Weights of a small GPT-style language model, trained from scratch on English Wikipedia.
Architecture: rotary positions, untied embeddings.
MLP neurons of a small language model. Each row is named by its layer, matrix (down: output weights) and neuron, and shows model dimensions 48-175. Each number is 50 + 15 x the weight over its row's rms, rounded and kept within 0 to 99.
After each neuron's rows, "fires before" lists the tokens most often just after its 100 highest values on Wikipedia text that the model never trained on.

L10.down370:68 37 53 35 42 50 44 43 61 73 62 42 35 84 60 73 70 38 48 31 56 32 54 56 44 52 52 42 62 64 34 63 65 34 52 69 67 36 62 67 45 41 94 63 56 47 41 23 42 40 55 47 49 31 57 28 59 45 40 31 49 72 45 70 57 62 44 53 49 45 36 75 41 46 33 54 72 28 41 55 27 42 46 17 45 75 41 31 30 32 30 53 79 46 87 17 41 41 34 39 23 50 26 53 39 53 69 60 45 76 76 39 35 83 65 58 42 48 71 61 27 37 51 51 59 54 64 68
fires before: "oin", "ro", "ear", "l", "ar"

L9.down654:37 76 39 36 48 42 39 61 52 44 69 52 63 51 71 45 65 29 77 47 43 81 42 45 45 30 33 37 67 37 52 42 44 42 24 58 60 48 41 32 51 80 49 51 64 45 51 18 41 71 62 42 50 38 43 21 37 32 34 35 68 60 34 52 48 59 68 60 42 42 54 38 55 18 35 71 54 34 13 66 52 50 56 11 52 69 32 51 45 55 66 49 04 22 46 60 34 42 33 30 57 74 39 28 45 60 63 11 63 46 69 49 52 54 45 45 38 48 68 39 49 38 72 19 41 60 33 39
fires before: " the", " a", " ", " H", " W", " \""

L9.down694:50 88 51 55 55 49 18 37 53 82 51 50 62 38 65 46 55 34 52 51 63 68 53 58 59 66 53 22 46 52 64 73 48 59 45 35 56 67 56 56 46 63 58 50 23 48 70 42 67 34 43 27 36 75 38 25 47 52 57 70 62 37 36 41 67 68 29 48 61 43 44 50 32 65 58 56 54 50 73 46 57 67 31 41 37 39 28 68 59 28 41 84 33 44 64 43 49 55 55 61 53 61 47 51 55 30 69 56 49 80 40 51 48 78 58 56 53 40 48 46 59 47 37 34 24 50 67 22
fires before: "er", "res", "re", "ers", "ary", "ric"

L5.down533:56 60 62 47 54 41 45 27 39 57 41 64 54 46 61 38 48 32 32 35 40 46 31 61 54 63 60 72 81 70 32 41 59 70 74 41 65 38 51 51 67 44 56 28 26 59 73 59 34 57 47 37 61 47 49 53 51 50 41 37 65 66 63 41 60 52 48 28 50 44 39 49 36 77 27 73 57 48 35 53 44 32 40 08 39 45 49 48 35 63 43 71 51 65 53 32 34 49 71 36 75 67 62 33 40 26 41 43 38 61 40 70 37 79 69 67 60 48 30 23 34 43 48 44 74 44 53 37
fires before: "p", "m", "ium", "u", "ast", "ly"

L7.down593:44 71 32 46 55 72 30 43 65 63 54 34 58 27 40 71 58 50 52 39 47 30 35 63 25 55 51 48 43 54 66 67 64 42 28 27 85 49 39 37 35 63 24 32 61 46 57 88 76 59 39 60 55 67 50 58 58 28 74 39 60 54 46 26 35 51 67 29 42 26 36 47 32 54 53 63 34 49 56 62 51 33 00 34 35 49 59 72 82 22 58 45 83 47 55 26 41 52 52 29 46 53 50 54 63 32 60 41 54 40 43 52 54 56 53 27 29 52 52 36 55 51 44 61 43 60 56 58
fires before: "al", "ed", "es", "e", "u", "g"

L10.down735:68 66 61 69 29 30 58 22 45 57 56 42 65 39 61 12 55 48 36 68 44 56 56 60 32 43 61 18 48 58 50 67 59 31 93 46 45 58 36 48 40 58 70 36 28 88 48 36 56 44 45 72 68 28 65 67 70 36 38 51 55 38 54 19 42 74 48 20 67 65 34 51 41 53 51 37 50 27 51 38 40 40 31 36 72 25 48 58 56 54 35 57 60 45 43 52 39 67 51 35 54 56 47 27 75 61 67 33 48 33 43 38 62 53 65 47 29 37 43 43 43 66 43 26 65 57 65 47
fires before: "ic", "ice", "ers", "ary", "al", "ide"

L2.down328:36 56 33 58 52 38 10 37 48 50 56 18 62 25 23 60 41 68 32 56 30 57 45 58 72 52 43 23 61 39 20 39 58 37 28 41 45 53 33 41 58 65 45 58 53 67 55 45 36 09 52 32 46 41 61 52 74 69 60 43 43 43 52 45 77 17 52 43 48 59 83 50 39 35 55 55 50 47 57 46 86 46 54 47 60 51 45 55 54 71 52 57 62 31 62 77 66 35 33 51 60 72 44 60 33 71 33 57 48 75 32 47 47 50 53 68 65 31 29 54 49 61 63 85 20 29 31 68
fires before: " ", ":", "20", " in", "al", "ial"

L2.down247:61 35 61 11 42 51 64 18 68 34 41 49 37 56 35 25 40 45 67 63 53 65 52 82 64 54 74 62 53 48 50 37 47 54 44 56 39 59 89 62 17 44 43 18 36 78 49 37 47 67 55 35 49 47 58 58 33 57 53 45 44 63 49 37 84 32 39 58 45 49 56 59 38 67 76 63 49 59 83 50 59 58 66 22 42 61 57 49 54 71 41 50 53 47 70 66 46 27 25 52 48 40 32 67 45 44 43 50 41 46 19 67 33 57 62 38 54 28 31 66 53 66 28 30 33 66 72 58
fires before: "er", "ite", "ing", "t", "ile", "ers"

L6.down382:43 64 61 61 45 15 58 57 15 13 49 23 36 51 81 22 70 68 25 62 60 21 30 76 61 85 55 28 40 64 60 56 51 47 38 37 68 46 48 64 61 55 50 49 47 64 53 17 43 52 59 56 63 29 80 49 38 27 48 47 35 73 66 57 35 65 62 43 74 51 37 65 44 60 46 70 77 25 48 33 45 60 44 56 12 53 75 29 31 53 48 59 27 69 49 43 44 59 67 62 52 59 67 47 23 38 25 56 65 38 56 26 49 49 74 55 29 66 46 45 49 39 47 58 36 58 42 40
fires before: "act", "ia", "ess", "ast", "m", "ons"

L9.down384:31 46 86 35 49 33 62 54 65 52 70 48 68 42 43 72 13 37 62 82 74 33 56 33 53 49 59 69 52 66 48 51 61 58 31 55 37 43 68 38 49 53 84 45 12 69 66 33 48 34 48 61 34 42 63 49 84 32 43 39 58 60 56 41 36 86 52 80 46 56 39 58 76 52 85 47 22 48 68 57 47 70 46 61 47 78 56 35 64 63 55 46 54 61 65 89 29 58 70 59 48 49 50 52 28 52 40 55 31 50 18 38 56 64 48 54 53 45 55 52 56 50 48 51 59 64 35 60
fires before: "ing", "ile", "e", "en", "es", "ough"

L6.down275:42 50 40 54 41 64 31 64 77 29 43 49 36 57 49 46 47 45 71 39 58 43 32 35 62 42 53 36 22 69 61 41 63 40 47 28 39 51 57 46 46 51 56 15 34 60 31 78 66 69 48 74 46 41 22 73 52 19 55 47 45 47 48 47 50 56 50 35 67 48 26 39 64 71 60 44 56 44 85 58 67 48 43 70 44 32 57 65 53 43 44 44 73 22 32 61 41 29 34 37 56 57 58 50 88 71 20 44 39 50 69 44 34 55 65 37 58 49 65 40 40 10 64 59 80 26 41 70
fires before: "al", " the", "ed", " his", " a"

L10.down173:55 38 46 63 50 35 42 55 44 38 48 48 67 60 62 55 54 77 51 32 50 59 36 48 80 37 50 35 44 48 61 40 42 37 30 41 76 38 95 63 71 56 29 42 38 89 59 32 58 68 18 31 52 74 33 54 50 64 44 47 47 15 42 56 59 45 08 52 41 43 55 23 53 54 60 83 43 53 52 63 51 47 47 51 49 34 60 60 48 50 57 43 46 79 49 44 57 69 89 62 40 53 47 24 46 55 49 36 49 54 35 43 46 47 41 64 52 52 30 46 64 54 86 49 39 73 38 36
fires before: "ame", "a", "ome", "om"

L9.down488:73 09 47 49 47 50 32 60 32 67 66 64 32 80 24 55 46 57 52 54 39 56 26 45 65 49 68 55 68 47 43 33 59 64 52 35 36 51 14 53 48 60 49 33 50 38 64 47 41 40 52 51 56 53 57 72 38 82 32 32 43 44 38 53 41 42 62 75 29 34 22 57 69 33 31 48 38 62 74 76 47 61 90 65 43 25 58 57 80 51 39 67 61 16 44 62 20 46 68 29 56 41 57 30 58 50 54 61 44 48 34 49 42 40 68 33 48 53 65 42 45 35 35 40 44 47 76 63
fires before: "es", "ing", "ast", "ely", "ore", "al"

L10.down512:56 46 56 36 52 33 58 52 82 46 28 39 51 36 14 60 76 42 53 58 36 46 32 51 38 68 81 46 57 57 58 32 58 55 33 41 19 57 44 57 38 77 47 45 31 40 49 53 65 81 62 48 59 48 22 84 64 82 55 44 61 40 91 43 35 48 65 57 09 66 56 33 49 41 54 50 58 44 42 56 50 44 29 59 32 41 52 48 55 66 47 52 55 56 41 56 23 71 52 37 46 42 53 38 57 42 42 53 48 41 28 55 93 64 74 45 35 54 49 66 63 31 51 87 41 45 90 42
fires before: "es", "ill", "C", "ely"

L10.down117:35 25 58 64 84 68 58 38 80 43 58 49 52 42 61 71 19 25 35 66 33 58 51 45 48 70 49 32 50 58 58 47 77 57 69 27 59 69 58 38 60 22 62 24 56 64 60 35 32 57 36 54 62 86 27 73 21 36 40 35 44 46 63 53 45 25 53 71 51 54 32 35 53 45 49 88 64 43 62 44 43 57 21 30 37 47 20 46 50 52 53 65 37 30 29 52 18 47 47 48 59 48 41 44 36 33 36 46 48 50 46 37 41 56 38 61 23 48 65 46 37 60 41 23 27 82 44 45
fires before: "ar", "ur", "y", "le", "ure", "ies"

L5.down74:36 38 46 30 50 64 50 56 40 48 47 32 82 70 42 70 52 62 25 43 54 41 57 31 34 53 44 24 26 23 67 43 41 45 56 66 50 40 55 50 37 64 52 38 63 76 44 51 39 46 32 40 39 51 26 49 54 59 39 60 50 70 44 12 71 22 72 45 47 31 77 59 36 63 40 46 50 42 28 35 57 56 64 51 59 53 26 37 52 63 59 67 37 22 12 41 77 31 67 38 40 34 39 61 76 27 70 59 67 65 77 47 34 45 38 63 64 20 49 55 44 55 68 52 49 38 45 69
fires before: " ", " G", " T"

L10.down97:03 42 34 46 69 21 64 42 41 42 66 59 34 60 60 46 74 60 35 87 40 53 52 27 38 38 40 45 59 32 53 40 45 47 34 52 62 29 73 23 41 64 55 65 42 59 48 35 18 18 59 31 53 26 52 45 47 31 68 36 29 92 55 31 45 67 28 60 68 76 60 46 59 57 70 57 72 40 73 40 51 54 46 25 70 66 37 58 28 58 27 59 65 47 57 43 73 65 42 55 43 36 62 76 44 19 68 59 49 51 47 22 38 43 42 61 49 33 51 54 54 26 54 53 62 28 67 50
fires before: "ong", "t", "th", "one", "is", "ear"

L5.down168:52 54 11 60 79 45 56 59 65 83 35 25 51 51 73 50 16 44 28 62 56 41 70 58 49 56 52 61 45 59 38 65 61 55 47 45 16 42 40 53 45 57 32 46 52 39 69 53 71 50 20 33 49 55 52 57 27 37 34 57 69 46 47 64 81 21 63 37 66 56 35 50 28 66 37 60 43 38 31 22 52 57 53 21 20 61 49 50 30 62 62 49 33 66 16 75 58 34 27 51 23 45 39 50 43 29 19 56 73 47 39 45 41 40 39 50 55 51 71 17 57 38 38 51 62 39 43 28
fires before: "ure", "ul", "et", "ar", "ish", "iam"

L9.down725:52 49 58 13 49 25 57 42 60 84 54 00 60 53 58 34 54 29 57 28 44 77 44 65 41 42 26 64 27 66 60 44 52 69 38 83 67 17 05 59 52 69 45 69 53 65 65 49 44 45 34 72 75 68 58 44 53 86 58 30 46 56 35 52 53 20 61 72 54 42 55 53 63 66 41 59 47 65 26 36 25 50 58 20 52 63 71 51 55 57 35 14 47 44 50 31 44 61 52 28 37 58 73 60 48 63 55 57 43 51 80 32 64 52 45 50 43 56 57 75 41 62 53 62 58 46 53 17
fires before: " ", " the", "qu", "ro", "ce", "ad"

L7.down755:45 65 66 64 21 42 60 70 64 68 39 07 36 39 42 53 35 34 46 18 63 49 63 42 60 53 55 70 37 43 36 48 56 56 43 61 26 51 77 65 14 33 36 66 32 54 50 65 35 58 46 62 43 47 55 36 42 62 45 43 63 58 41 56 22 40 74 43 70 19 67 49 68 46 39 52 40 39 57 63 96 51 48 54 19 45 35 20 51 46 45 52 70 55 67 68 45 29 69 55 44 42 72 65 50 41 53 33 65 49 26 46 59 42 47 45 77 51 32 67 47 42 41 81 49 61 51 63
fires before: "es", "ed", "e", "hed", "ated", "ing"

L5.down587:60 73 29 44 47 55 42 53 35 55 45 54 56 02 53 57 56 72 40 26 52 45 54 52 64 66 36 28 42 46 14 36 55 00 70 50 36 30 70 38 43 47 60 48 45 38 57 20 45 69 60 44 56 74 36 48 43 19 37 56 57 56 71 54 46 39 63 39 55 33 47 50 53 37 31 48 70 66 39 56 58 09 32 61 46 46 69 72 73 36 76 31 63 46 53 43 86 45 41 57 34 43 52 41 55 44 50 58 71 63 35 51 31 44 68 59 29 60 32 46 52 52 54 56 47 51 45 56
fires before: "f", "fer", "orn", "a", "t", "orm"

L10.down310:42 51 43 52 58 50 58 17 37 40 46 58 70 70 63 29 69 50 47 38 70 82 44 44 57 29 61 66 31 48 63 61 46 60 61 58 48 30 57 65 41 70 50 37 42 33 61 69 63 57 23 37 57 47 53 02 50 69 43 38 40 78 43 55 48 69 64 33 48 36 36 73 53 29 44 61 66 61 41 47 65 57 67 58 81 38 51 57 52 47 77 60 55 45 46 27 46 20 51 37 40 60 43 55 61 79 21 52 38 68 63 67 63 72 40 56 40 58 67 67 52 32 68 51 74 39 50 68
fires before: "m", "s", "ro", "l", "t", "v"